{
  "attn_scale": 0.125,
  "init_std_down": 0.0,
  "decay_fraction": 0.745,
  "batch_tokens": [16384, 32768, 49152],
  "dataset": "wikipedia_en"
}
MLP neurons of a small language model. Each row is named by its layer, matrix (gate and up: input weights; down: output weights) and neuron, and shows model dimensions 64-191. Each number is 500 + 40 x the weight over its row's rms, rounded and kept within 0 to 999. Numbers have three digits each. A neuron's up and down rows have the sign that makes its largest values positive.
After each neuron's rows, "fires before" lists the tokens most often just after its 100 highest values on Wikipedia text that the model never trained on.

L5.gate432:431543518483462494504465566467510483491419507470533510488468507505528393538499439476410505520534550484475483521402592519478512516488492539522526456456535439509632485560466499572520548490491490503521503503464531495557525442508543481498484465508553518478408509589507520483505488488466493555592530441510550535497462491513435479485465559551564510540499473476568518556453517513544503521482
L5.up432:519537497514431534418466520483544496513459509507493521495502471518516483508503487504557475458534518447536506448433543486482499541428458488553557478410556419521488528543506560518502546520524538421579569502526522478481514462461579554500525497517507526513476544534506433553526533492480490528481490420467472490457460514483481503543527489488504409527468480444532527492501479476512579514592
L5.down432:471536494513526472457431469489533462498500541562530471434515459507518470497549474419558553524533523517451485456501472464496539516448491463506476501475486520511490515527513558490530462429510533454543519472458487563495459536503523527483394465504545514382529534490482507521520544482514596530416473472461500521438441526542588446567548535482545500526481554493476497537474455473464518500544
fires before: ".", "–", ")", ";", " ft", " |"

L5.gate120:450460480517513506516533527485410559510470504473451497455463487474487504479484522462480533432502498543471502503475533561565515566502483524519493511297528498417532487491478489489506536440496504567509485494426433486491442491582475531524545536509522451536449460485538490481535464523500520536521493451529498483492455534543497531506473502547562557531438537456528496479456577527541517484530
L5.up120:424469523505519525494484487512436547511475511489460494405492504522461507474520495534481492491521571565538458483489507465497499559486551550538557440449520432491464500483510513476500446528525511563517468507451460533456467468542463502605475524549545483516420473498537480448608446509527458483508487439540467471421464550550479553490512538473507488523412519492543434509530494488528550471559
L5.down120:521550505530437468509518494549490487476464642514549454555556539552479508540538464551512450537551531514522499489469451471409472563484505543491506430577495484528506536549451522518506491532538504480563492541530519474479494436471513524497396427512430505425508478521473498392536450523553529490495526475443448483413517424582482476484409489436428523491509500474531409564525505467515566477454
fires before: "\n", " |", "  ", " SC", " Al"

L5.gate478:534526493533470435559476554494581479473575489549507496566471466523520439568503437464498486478517506450504499532432490539503526521524530446464511525488453507502543421494448533540443564518475490497552529464556491497507449551572474530577532514441449515539517512531509502514535434491512528483548598554496569514534444506480448535562472519583544495492520500458440511446527546549453580435470
L5.up478:427514461513432515487510505482474525475567514464561535462464437532544562532473530566505506483484429472476549517489506433481495541534479448445551528482447585523502493450506470495477490475565588518542519588464468480506509511499477528515556507483561507503483471551492505470527456469532546511467431432424485489482549481508477471487528453476528501469486452509468488537476507476543452495522
L5.down478:508501477472479565522523427439472490552478444489439575507441519491499491541443475523504554505532540461523592528530561485521566518484444528512518491498450520451567446453563492498520520443470542440524520539552491450462560446551497625537505456499538452434440467427515557468462466498616455484491510420562508489475429532519468486576516509562495452438512490458519484597479532520508476528515
fires before: "=", " =", " and"

L5.gate594:551428496473481522501478512538496578541548499468475529479403477536518513517455570531523536496509484479493577525574530490459440546516486459510460558509547496431485520545503429486554498505524506485502455465484451498385507417525518493388536478489477530524559574478503470442533512463482564494508504474471516448397552503500513499518469452527467478571506514569458523546449462486462498516530
L5.up594:521528534461489542467540541453498487575465465469467487470421494533506523412472426465490525531499501536515477468535456619526478525475501523471504539473429476491485438435477538397543496466509439465504478489494475500536480563448517500474456487519469497544479433514475501480496516515553570483543491510462523448458499470453473477478505548591526526459568529528476470544509504558447474485490
L5.down594:474440491399480472469460483439533512497468499487512464488480490482383407548500558557552491423464510470483480498457531418503456471499515569508551525412459569580510504452470506507474565513528417457424531531475497509548546519588537507427540496530487530573500608454514480487509454464530437477477535506495549529544518494544543536513493453505498509533486509468468519533459485512460497520539
fires before: " |", ";", ".", " .", "%", "\n\n"

L8.gate153:566524558541545525480463530483509445497472457528517527533530469471559503537489441465561462508446558532592594515491482508511523556530530574509448468507470426494496504458446503533506478480454523443545534518462554413510452524458480526503510528473512449411501423474508568506514545468476493506505474517535513506486408531406509501550422444534519492546476505497602462506522489465504483516493
L8.up153:510525525532492480512520524562509483490480489451597530476528467515535455526487518435469511595562508475446537476506473438473478497598550517449487531539497522464506546583525498488496478510479556491464459474532501494469525413544506472544449407522572483500523520492543480477457535519446520512458569518537564424524534507484483519456471481537495536455505525517455566399577450481559485549493
L8.down153:539475488517455503432511544544556523527518552506574472524464431499566563500460548468403551497530481447511491471454538491556499418517446490473417540486477603422454481432518494525457475536514582483498471498500421494509436490478501495514561513460507440516486462515436498452459476473512481479530478555514464456502496480478436554459512585551506461535532466481520482420560516493467538492476
fires before: "-", "S", "|"

L3.gate384:448553447541387548539486446498508467382506472544557564545514582496583506522474528542463447458511487500525517510507526530434460463607458499470542458465559492548483518512589519544494485476507461464512497477545547540551532481504511493476504462493495498504496451525502485439557514513512514511546444490533500542423507494452480502593564551519530497467421504534545445601507490464548471518453
L3.up384:522521513471502486480494488522534463545404487492495546478463522440528481540483398525488446475547490545519478461555501485495497531512533527510488536429478504495457512504594438530522478491471485487544571477525454469523518503448537524542516522451463517475463539534436494447471487517506493439491409553471540506461545530508495527405512548502574509488482475464416513555590493536484530514473
L3.down384:502448541488493476476447568472484444493482611485526552503495491456595484466487538529563486540463459467583477491519430521501514506476470520483483530463433500582504409483407500584453447520516499359523487509478471492517506504456443481483541491541479495424545507458433480503518444530507554461518486506518559524489519452430516509488484553641492507504470531476499461454491555510581521469509
fires before: " |", " of"

L7.gate49:466501527490512440447476563496465476507447478452499508513497396562554501537482479499515529477544496565501550501470489463482363537553454498563499519441503470453541514487541428548537497482455538513553526508559518444543551460472409458519482490488495500519435466489584467541497445497519475539534540439542557556508475497536492515521483506504557421472520511483538475527465544525510639476487
L7.up49:428486502398492511469470477395565492551524449510543486607442499512506489529517474514507518455559472507518470505562490525481395516495458453502571449449539417537535543507502435505469478455532463549497455503493537542552516511483455485444491518527561489473559467468513461508403569450529586528436544465515517457489454586494466470514495416476452437519448493547437493508472533501433522514480
L7.down49:527527489434460520437483557499499477465497568559519500528456550515473490491541475558536508461504492522456503488560514506459525459522506500486503461468518535537567521462482534487502468447473509487444430511521550516511495460516508429462462499531461450482564511536503529523432549540585543381463481465500462532461533639546542491447526457516545448470455520520490449541508492513444504462537
fires before: "  ", " +", "\n", " −", " 7"

L4.gate403:511460413517550447466501453489571524604490519440588445407509520521449477508498505550550512476510517532396367572522506500513522539495453489498548568506434509441476535524507485453500438515505508524462547529490492454551497450450487484521508560474547519539522496508596535448494459486510511449512510464506566590502462478524507529547495535478469433469478515527497455520538485469476480552512
L4.up403:485518460462499467494483515528458519519501481500460538509473547531503480446479587523504459526486507481512530459533537449479534456487516530546509489515436573477469446478492518509540450478494416504507445482532523458478467552503494514470512512529527471524454531506427483571506533427554512543428500563532522476483547574460433529476530593476550530523508514567477496530461494472442524472531
L4.down403:544465485504521500478441546499470501486510370467482505446430470503541523546514516443489502474538503539488531478538502478563534538555489497494530495504553516552470521523559540540554573461470426507509463431528456517464520506531554466508509535503506515434417489499469594485473408500449482493504557448422466469506465504485532533423481560467489534467453517527415486532535502576499469552467
fires before: "\n", "=", "\n\n"

L5.gate463:452493550516457484469456483444546487478471481437532494525468467444536462525490453526480462480472517532473479512471468518474505519475524534553569495528495541478588529471468499583500509501522541564507551485479491519450551500469560448571502489498584535532470483519562492506498492483505475493479522479540555536624557505444537514429506519551504510439496457517620448482473599503515494496491
L5.up463:520580457487509468414496512475488437535450511499553505470527548484492395501555529509463557458526523513437408538550509465432517539504504530515584429417410491527476511482481521538441434510568445463515455499543505475532534526552482523450525521507488520459530436473550562593543441488511483489475411480489523492510482581502512526508555511514527481464473495566550516450536508516503511481537
L5.down463:527485484464554536479473465469497462543466770492522542476504484477510474454583447508504524513502538507533505500526492461546494476498509489443527517523507545544534543530484587496452524481522476450452482464470512548451445525514527434540513495517513549380513506498462484499423477476583502528500500455484528462548452470480499503478491564502462502494505518555504538497546439463482555474505
fires before: "|", " |", "–"

L5.gate452:456474458461515505504538500528524484554462507481443489496477527451464525482522488506415505575488541503494478509526465494568483487529401522515525557508486453456492504465590513441536484476538572575546523565444500440487479486440433492494500535475493473490447575565491491416514518597475494499498504531489513459503571486438469483490414521498479447524451509497526464544469474473492472468542
L5.up452:632539516526424477545506543459483521480493498471509512538510438469449526513576491501479454441451546540538503566497522443451538521542488489392515497540532476493499475445490440519515433480496471481460441537494441486464524436585490471535526493464485485546516548490523455546547436583554517559534463509483486513499479442446485482583488496554524462478506450497483438478422483491487543569491
L5.down452:505496505512473578454496536544562505519490480508528484565582426544559470484506524505460481448455580448484467524576456440536487545531511474506503499548498484517462593512480449498490542521542502483487417560478458519510483481441548471522462458505494465546500467574528497497501457570536528451515516522487462517546497450472521442487492505535423483549473466517510550454511549489503514451441
fires before: ",", ".", " September", " August", " |"

L5.gate429:590528485512515529475497531487508495527450494478526578460539503527453521495569471474576504445481488520572454496493482499437546556541543571467520499495562484483475458407515442518482500512464506401520521503514430410530529572495545483488562551513492454521507479515499468541549505505523506455532515563476472496477497469541439549625491450472510494551563517496489552514541504543547481516524
L5.up429:512457560557525465482510441532529536494526530537502457473471545486521533445507502504513505489455496356467481536429503419513483524497506455454437482455437551485546469520522478487493505460546508524539601464501525537457503497554603564486533409540427517456483536541478485458464512488515557550494434533479560545446534541408507514543556475473524471487555521476500572462527498493476520458559
L5.down429:524471467546464474563514494440466519530485489486463465461502521497489529495532442477459521530518505457431500556410472551556473578515504485457534513454471516553480520494520527488473544441493501464478505473530534461477528528543463509507533460532456522504541446557581516502486559501612521517460467513447485482463503507541495498584480403538517478539505575511444460555475538524507553458531
fires before: " |", "|"

L8.gate10:487475426499424507517508573450460441489426458509443522564489486518569518571514513476463586556501543488518547503483560475531521520498457560491516470497500464495490489514475478494494592354475524599458496500525559592468475510509528484500427538526526492524529501518552485543441557502522513516490480471488540511502466511556523540548523539491515570508531550454552488490512568586471521436497
L8.up10:535492494510425487528592497485509552582522490515509511469558492530473472534503550504447488482435512516507457482475513469409526486486573480560519507511411430475564566460508471495484517429561568533412399531448552465518536446487471523467462514505444512467523453587527512534521500409461555501487509434505494507459487476515461552510502499558480482524467548541494474533532503484499481485545
L8.down10:386477540498532474459620523510463452548563552463478525468451478447497538508538497462541536514463449491439492475440475499460472512450521493480552486492431586505521535528517431486547569495525503500489480511475464492523463524598400479541423525519523538548513489505525558530461500531535462480496491465464523459534540434512521546528514482457522457477442511473533476478428479427469455499517
fires before: " |", "%", "|"

L4.gate168:405534559521514470548505623434492548507500476562494525488466478554507528494489531482487494546472464490483496481490429511502470453517477511554524427451483503486651476475492489541474457526548489374458511539488533494444473553519461429443471527555479505482494460504525445493546508487466497507541509442442469484490412478454478551561519474492461482476489553441549526542504507500520514486427
L4.up168:558539496513518419437484476496557580452463505516483483508613500466483518471462472526506485481474526453525454513528483547545558526528495477527470521439484436462458549445540453547628476454553483418550494459508522516479494534551481476505434501429503467428538516492430507536532453480466425467468470548473491502524462461483480506563465530545522509477506528507423570443495488472497500514532
L4.down168:394543507476508438517540505505472471469543482531486481452536512490438528481486517474515473462508459500431504488469448504550472462543497473540464514475526473472429573488525498508478497530523515463525360453565473507550466522503531426529435433514483612526517484506559526455504468566464512483457510461489542506533468492497442473504511451499578431472513458541494518529544510476447597516487
fires before: " |", "  ", "."

L8.gate45:504457506586429476448441634485497546496416479412461572511426523482513485557563506437456477526420497457601518520488462508449447528492472474462495567472473525455551502464530515522545521463446530506512534548521457513478479501534512470478521429591527548455472482438517421520514541512489403483494486531490564454558487495452522515470483548509483525510523467437544478494558490568486565513453
L8.up45:558488536477487497422447560529474500452474528508495555499507479486518497540538484440484530477442488412556551477547510527500396546482504473501506514480479565552538481425521519479455492497527516463460542521570471532477475495558459528549524479497465536513551471422427468456503525495567438450518475515495460459473534476549510478499494558516489521495489523387517522529476427486575525560491
L8.down45:522537549473587522477502444592520470525502534495568472493562476542485602432459500439579558574451499508446469478513479516564518513423534549482491443595488513476508551490475489542428441532473457461462426419526463530507437512572475529557503586452509530502517519546475442459501564455608517482556506527496501448465445507551501504515500460480486524541524551443475529494505460514557492473480
fires before: " |", ":", ")", " (", "les"

L8.gate561:460527561500529532509517578517505492502449433497484472504511490492531533490503553480611503478512489471592554506493490525500492513569494489500480487439485501479601422500442534551390594566496551464472468486484493470487453525495463482489535529536522516460469526465568392473542510578460515564504539443415460492485537583402409536507431443460575513526510490461522512513477448491485501500492
L8.up561:527466505499572513479475530548509501478475483496555503503503472510480521467482532492559488442535481416494429507453430411421494482412488523515488449495425520495491518515553457431523432532565570551475499508523460483395492519510551567530470491494514498527519484450482487498469485451503425466513544427547421434461559483511459572489492476541487407535535485456527491567510470417502510554462
L8.down561:553444523564526520449545454524442487479487497476529458475432503500550550506488466510539545445444520490449510611514508459501517545518527525454468497442469543509468454442538516520473477475489473516513483435565512507520505551492531571473475434507460556525551479518459520490521494487464537470522474571463462539475557451543489522514467536485457479390490543505445486475592465456557507504487
fires before: " |", " place", " was", " Career", "yard", " time"

L4.gate246:536459496515444490505506545455535509520553502516462520591479449572550464553557458507533484510516528505527504564536419585383514522497523485526517519519504483410535393504536536504566418475497469454562470496563510492514488519504543524482507523452452435568460469498548551499453450520515444488528513600512459560492473553465422547544458542542579541477544476521502522534542531489512545472444
L4.up246:549540481542449438486482531478547532540479467477504516437504470531436501566537474513538460434504520433469554531459479518523538507580505514385500510545475512464503499523453441520548548566578575484447467565497438441495523403551477495513522476490499459561502482570554470504570450522491532509571432477482451518500497471532491498468466526500421407552497356496495569551549523491463541540505
L4.down246:564483492582484480486466512566565516442488543494469632544511465479485457530534438457556439449497560446458527562520432513545471494537443477422503506478490456592554463587527482527523491476557484488448498524577495496501539499549523483524494524539496479525491545498544456512502472466360439510520492489392484457489500517459507494504524481502504463457566415460479487507524482486427587435459
fires before: ",", " August", " February", " May", " September", " November"

L4.gate162:567515499511516482485471560508528550420466480432526441454546522423466489459491519493503490449537611508518528427481505486451567495474470505463514513511497458498457458424531481482464449521416504494463677476474506460633533527457515462508505483510530538540436496484469523484483519430551459592470438456530522538489519419436517501528485555485451465506392498516394544591505481431520490507479
L4.up162:551476518492459489473568494433507596470566470515556490541475515535453495592532464536492463508511550474468505468551567530442511529503563542534501556526419529537440518466451499529618507463518548580546506491532541503475500593492493505577545488440529511487557535527482457513463503518546560410439491540525501453525518477463495518563498528462469500508495478568486520535488480546578503480488
L4.down162:542462443488491534462517532566496508456500576493446542466551533512451516467567443570538479557464387488475472503454530560473515449515454466479514500565504551588560476498466472491457426493514494482433538462522612456495494483481481502516428584461422451526525482441421440507554458463549473556502553421519484511447459532458545497524454497548483502519531533470536555491494475486500444492552
fires before: ",", " =", ":", "="

L8.gate196:488524523501569398481529553533473499556512466524508485494458473592477559510467494522601497515459494514486561520500524552457434497531453511528393516494476424425550499481465455487539465506534499484456555494529414481548450497476465505489497527505548505529547437534565547532474539478494593487462538490406532466534455478471484517491498392503485400515521498480423551558481485483443496462448
L8.up196:551538499479564464468485549516471495552512524555509503495480505493445513523456521493540512441459450509469474574489526486543397448473470510518435495577473525501484465481494511458523426552549538460473551465515421435521452454498476489484464466472577520459528466489476514528501513539509526488440564474443508428505535478502481472499557502448444452544573480484464514586585430527458486494454
L8.down196:516490541507482561455450464490530512518454605442458431452479483468454472499528542472525561522461503442489479540560473485432519475502535467449618483559515523548522509574559528502527534470403473434571516476447538515436549511512511481532482470464483483468517502547502471434519502489523471488522463500511523486509533434581515505389505555500475496530584577528488497458540433500519496578502
fires before: " |", "\n\n", "\n", "%", ",", " −"

L8.gate584:477544556491466462449560525519503558460528470439439487513529511514534476514530421473472542514481529458483551469468535499470440448489447531505563530471500488457555453468490475520487531480492521457551502434464457507502463558598463440500533437545531539518516413486546457526542507436486473484526429536487494525525485524473507510563524494509466479548533468425489598466562419459508561522568
L8.up584:472532521499421440462544480483495525481528482455428532450507477535477530549533474553593492524498562420524470501459509477425458466486488533474581499494523445508489481445477452446465556444515500522503462463460509483522502529530430474513539452547578476524598506534490520507464456460509510518496483465459545469501427501486533509558549476476497487602488502533504492501513547494492539521559
L8.down584:517538498438424444446602531479451447553471535425458544454485570466468526426495545479518423458444428473507518493480470517526426537527511535482535485480534456503572510503520540461468507447533524464505523521499538579527575579495460433463479517520490481476440432505485483526456563493517616481478491466475581518480568421458526476425489499463458460538452472513459509482451485469487479472509
fires before: " |", "-"

L4.gate80:464544518519469526545420490548570479521494456476489505516507514508504481547493512536507474450404466450551518528439541487464539452526510458436489466448520506501569497497592497515532537557580470415528530481495513556565521489515489480444539497585540529444469525553506513475495492494533467547473490471455411587539520553498484525412517479552542464427542441442508459524580533450442535522553
L4.up80:531552551518515526454421534443567463417511478441401539500492538546574471490496494472539509431426508458461494519490509475516460460558554531500464493506548571472450461448520564510561555497481544473486541490512518506572506593481475541585545518531458526435502534499503454550484518529541499447474469499461496527567515566454490445526520534550522487477498545515445534516532504453470451471492
L4.down80:506494508477467468436475525491471588512527587560559490487516519504569502555494521470546454539509489558472528489490513557510488459415533523518494514501493470563432515490486516418494460501475557514495522464460565491447501514603483445513462541521445467508524471468466527474472591428496483480518550483500433478551523482492448486476453482468510556428454482476453477460443538462493417504484
fires before: " |", "–", " ×"

L4.gate195:478561506556495522460428487477469502469471498518539510515484516496517495518527487499489461564503501521499503428410486461519541531514424482432536475531443467515491530563538496541531488469481506551511482448487485559573507481444534505460522544552584537447478442535479584582551528504466522539506517466548583451435466512537466499506442514483519441451473439458544473466490472474536576533551
L4.up195:470451466502468471502490424496460512523546519459566540433497534485553522489452506483435507487533516468474478497490541448527448502570440418539471438454560456509436582474471495496471523441414460487534415550489402546486563409521510545520449502519517547524498503472453517499445571485509450510471415556523509446452522432453473504536454541459559519486514399497453440496489447539529545456520
L4.down195:516450499494481472474506523547504523468535620480405512434474515469548513425510480470497553510504540520474531547527515559488520538489519530541502548539572465482528491484478517457493469496476488396465562497492477486528482476560527512514499395491490484562524542476546486425590462517537512492523480450510483506441573469553563620499477528458467515519514558487482496554453426533487509478545
fires before: ".", ",", " of", " in", " and"

L3.gate327:452503490482492508586513561517531446468479521487459500593517535520550513462495516496421367520490473520466513494539491581449481483483537529449546531487473509471553482493498474522553444529513474490525486522526460489485505610589522484568509547512439507540551475482504464561504457532555430517556482500577469513611483596424473473500502518474613531394532563496486431490508557477512490471419
L3.up327:495472506512456531495473501472576484462558534509449520592491525496553481405544504522500465557490447496570517526530523464450499528557470512538519442485467538498567489445545455532420434511512472548503509519498495510485503612492531467535510399480439510456511504512469456531513503538477482506503546475564490500519523555426519470493482441491579531460470593520499474511509478500457482509418
L3.down327:482481515458486516449460533500429541502487697521543466534462490533504491494586536478482526574500456499511504548484508522491551474468567475412509463486472535479520506483485522465470468501525471507490516501490473490492423528466546533513516448481461557493544520445478460422504535464536513472470517514527422454445561560449462506504494484496493493537510490478404496521494533501485497543509
fires before: " |", "\n\n", "\n", " www"

L5.gate668:471455584499476557561570549496456455552486512465413508415563496547512539493483543507518446586456434553486497518489528521573501526508488496516416487482468448445549463476487482583553500425463457455555555603512464497418503513553476529537503512521438553497489584533484511546525494447503530497472461429500494541505512435469511493496485484493513546463488536495516639454500577450464500443498
L5.up668:562533523505487466481461511474511541461564495521423514529432506543500455506555486415478487490503470479470467500501468483482540489473426480508511421419576519442529387530525412496533486459462457555462442446473502535511483461555491582503450455480489445457464496498490532448539523506505520468516529516480552451466538584534412522541456541464537531528488547517409400428492485513434456532464
L5.down668:470541385526517496494556486452532439485508526543549451504484526529534473573504594533521476458505507528561570564503490476459526534503446564570521471511524514590455564503403499561460552515472499504501481522522492565507510532525522471464504449460506505489526463506472483492500497479458465494526529501501529505479482465485542463514508524503432530548549520515466494560589539465446473464499
fires before: " |", ".", "8", "\n"

L5.gate628:532472570493420497475479412505482467505389432540515519517444571473464465470520467434469516490464545440504493528495433493495507603540469482505590520445481509520526527509542506549471462548531555549501483520515413510486517534476462459555517515441485529520499458503533432468564504471518439499579620492463532525534450520492447564476504581513581530517440489502604523498560516486509519440495
L5.up628:587568557514532427450549456549520506467455498475566551478538566467468494464460469429408518451505495448523459499495499501501482551493561522559579489476568456488506503470467461508429477554494490471533524455489458465491538486530559531501440506502537541514548459479460453542578536431546442502513529502544506470507540550492534536506537515528520504518475528456595526511472436516512542478465
L5.down628:552496598525563472478476522444473457510547603525603459519461506454523511507450415475427600457540533466441438484576474472494471492489504533497478529487499436472443502482521440590437466572526503567484537426441477372508456511495565553521450474566525511512477531488446480491472457511501515544497512501461560469482511515499525490468466490459521538478534553499521521490450500522502471567502
fires before: "\n", "\n\n", " |", ";", "ed", "ma"

L5.gate445:535474529492569469494450507517493511496461481433467521506436532510453500475516461518545490427371499493473578503542507563507486514564543489441529552478463545558503507593469556505492511487479506540519486551555420443536560517516459548415588467519560515474504500487530524524467522438509500520460459556500533536526542529455507533445496480499541502461448512477489547491501489467493497529418
L5.up445:524507515516427525507499541457526523534534537476581462460511428504567454488534531502517498580472420463564486457503527493573417513521503510453495447503503480523502562507460539458454519497558518504503533573469543460495500451457487504458446455502484477495551512491471465533469549547469513520480522533516509473479559488547496495405523502441467481517518437545536445466414512473444499528397
L5.down445:552517448444511526533500526494517506506501546536480450536536416503549513509480533513543508464594493535546467452520532535433543478529476586556556501427498468453580584529497472506553525411500485537512468547518512508495432541488512454524427511451578505462508483447522491447505532502501521497593531472444497489502547459570503435505486497467483546573522513568511513509513568512431507478543
fires before: ".", ",", " |", ":", "\n"

L3.gate269:492487523474493524579488532523477513504527479469453553466464463550458506391477512463555495463476495605477538524531498526537454498475395509492464521506556514529477454466512497470519588519488450453421477514538423539488530491444463451502515491509481514519533572541526504553464516496491526544566553518478500488518516522536538522416433569442526510495476549480507512601557413462526533466557
L3.up269:512458551521514510509524486526490536489541530387489408492494512551510484467521509516429471518415519451596504402480426500481553494485571500555492488527456531495501513482386510478530509463588527531510462423509548520497521472510507528504542520545477525518498469502501519521569442483466513529517536500455483507465579436453573464517484486517524521503499554474530448464502522497439498499500
L3.down269:547547478492483537582489522530457447514496536537500651519502531473420496484459477483542501508510578473442473577539539460429519505523551541479515556478465479468514469502484492460442456509481509428504482476520509444478512512463479453453512429499495454490522464485570506468572503485503618520448500562509548490479561512515471539454567478458416488495434571560512527477490519445465511489488
fires before: "=", ")", "–", " |"

L5.gate491:500514491482519511577561522489490502581442457508484495482479468498479430535484471495557436515470554471451467507500600456503532528499505518505459468444520483416534523470430451528560545540495562493540537433418473507510561423562475510507473424521523487487439531512490547549422528458467513609515539491492534474426501442541435491435502475473539488577496586485460497528499460457545575524425
L5.up491:460545525489522531530498593434482510509513498516436523521546461509511573501499517479537515457528521472431523544552459490517443506510443613519508496502529425493423499419484471485472591419427482448512510478486474481511487569381525515483427533451509460572480448490501484505524544482497508510497537509538528485469455533521445529519490545436545508461507468459451482514504495507525466512545
L5.down491:526455490456526512463476541443466467562477583501488496537513509523492434473535471546528471494523511481470473608508477457458548465487499510569536488547491526478435555506510553562476528488470508494561524523473526485505537539529498483550432530520485437416422495431497526509464462498556554513475523483502537560519486505572561545460491500482498547554562490527460517565484479489423490499478
fires before: " |", " /", " .", ")", "."

L4.gate89:547527517502474454518459461509533442405515512537542570604556458448475548503527512495518594491466478497492500499500495542456547572445511528494450490418509487514483555490533459500453540476477545528553527490482546487472531497517527476501541465479537524448602464465368493533505543508473581451511439454477549568506506494527528487598507520506558505441460511500481461541473468509603473467453
L4.up89:540541516558537488497359505498504527500530486425490538488468483541479462551502512459507461448538475435502505490420534476471542530606513452537578537554504453453476434475503472442526487587487544466520483523536513520537456471439488562467498469519480493524512498458517501516529438491519497509488516533480512459511513555467416504597486461517484437551494448439509475502457515485414498564452
L4.down89:504544447493408659551426505524494429487510523574449552494539478537502520548413447527558509575449445479499490489545515473536534513452541560509491513459511515488463490509514486501474455560435513517443534538478522477470520456497554498540413508493512481485468516537523502431484400481477554514452490478490533479462490473497471540464531516520546505510539458507569546503479455467486530546573
fires before: ",", "=", " =", ":"

L8.gate508:490483469482471525500505507396519456524464487477511491539441429558516520462479486501544437500519511492478512503505540538546547505527533555575479543399471539478483481508454475481468552493474513470460484466459512511475531512558488437449509468531429491556526535504525421536455481446520471462487500472472439527481565490414523565588494467471509459501515458543523556453497471406443500436481
L8.up508:400511522477486544559519512505492439549478502497546491592491470473553486500566545550477446544482501526430438500491480416511512429438478509538451474505432526434625470550478527517476515451560516462468499410516558521473537514465461438567513546539484504472548561455519451496549416579483504494499545449488509470453527514475530487409531528493459492543526449490532518526540523484443497423475
L8.down508:480451501498464452447522457495494554544554473513528527460469509456471509553482565472514518514509526528458513488530454517517476547507475533533518546542525520574585486493483460505469465463478476406439477481523488501484493573537386535485500472535480541471489439500479417468532515537399545390472564507489509470502593478528453478486461537463490547558487496498502460551499476576479501569571
fires before: " |", " \"", "0"

L8.gate524:493466497490496443466517515517478461516414446488477495569540459518516514548556446539433481440475492535528545424527538458493512518539533524538455486516442472487526557524554534500489548461555499558539500504460506537454458478478506457458537549534542469461541530460536492497572488537515546543587442533505565530551491425487466476467544491502555534436517498451528414477494554526436487550522
L8.up524:537458482468518520505487474498481475494493493489490544547484538476550476558473497521424393537430584592499479471542497449534501470481485537449528526472535433479491485488499541462520455561502426482625469583522486518512467535486506503470473529478461463513443469525476481444517511521506558504432426479439514516533533543493495509468509527552510537531426453443471472497496467464476498506490
L8.down524:538471459499505550475509521458472511533497604470479540501499523522489542475464490476480465514555516557508482526465456511470499414528493547402539561499525546434491495488468496394532537542504488457517484454412504572484444507467523480452449552484546443463517517465438546507509469516540508528438502487521440453452548552491475473535476536440479554475478485524546523468441464476488557570464
fires before: "\n", "'", " Roc", "–", " Al", "  "

L5.gate664:525559428484477504508524576412528492443491516550502532587504549499540517440495462501532473542475441417506539488456481547431497477522480531551553475425456536531607440518487445508468474437485437455497585445481504470462453613506492513544506513475515490474544454486487470450510479529489519442510438517486446510518474528473455519563446451435507581465552545494500533493506548485520465534463
L5.up664:497516486526505510465506434476483523411538485423483509432558498435545517549515524415542551492487511529513467487478520505522540563554509518459500460493562512461471506478494520484490511413507491472516434513476534469460536492523522471487510460519479522552534483460534467582582536528553473440504478490528509556479542502557462516521487505613556594424556536521514513470421531518511582407494
L5.down664:567530470528473502471537404482514507531493444508468440504496506492508541476472519484497506459439549468402494508462514460459502513440514538463444561475595519405501434487514492559476542426472542488540454522522529524471494489497453533506546486466510494486477509544595523558555561520567466471523525509491459569553510520485530490500463490527583497465546455576541465563501456443493505545420
fires before: "|"

L8.gate668:461462508557426508459454478515486497395545483486500580528504491564493514520509540471419583430484515566436524485531570530427459463541552449447490506453511484481546471497533510477543514506567485488490468469482472531529431493504505483501604461585456580520554522509468494488527511442505528558522466514551486531536445416465491517557509459471558477467529474442487462526426495494455526457480
L8.up668:511479438506509528452519468519486514537465511453502472578478504560513496479574499536502537577598448439502483453451494554491534450517572476490547544464424498467528504491509499486490488472509478533488487506429465549435515515538517459428470430462538613423511565439494500458537434456479467560489504515488544526574495455474503481496519565528525505450484473509531507552464526536429534486482
L8.down668:448500496554530510455592519505452574494443601426584520459455507445533505555483537538432466496506464535535445486493475497512403474519442504579538510508563534505466494486514518489510380528544419548501561511507502464491491440416553483509536474522499534495509538564496424480470490527485504551477477449520495559430510561484565520503530522516529539428534495514471551527499482429577458442573
fires before: ".", ",", " and", " to", " |", " with"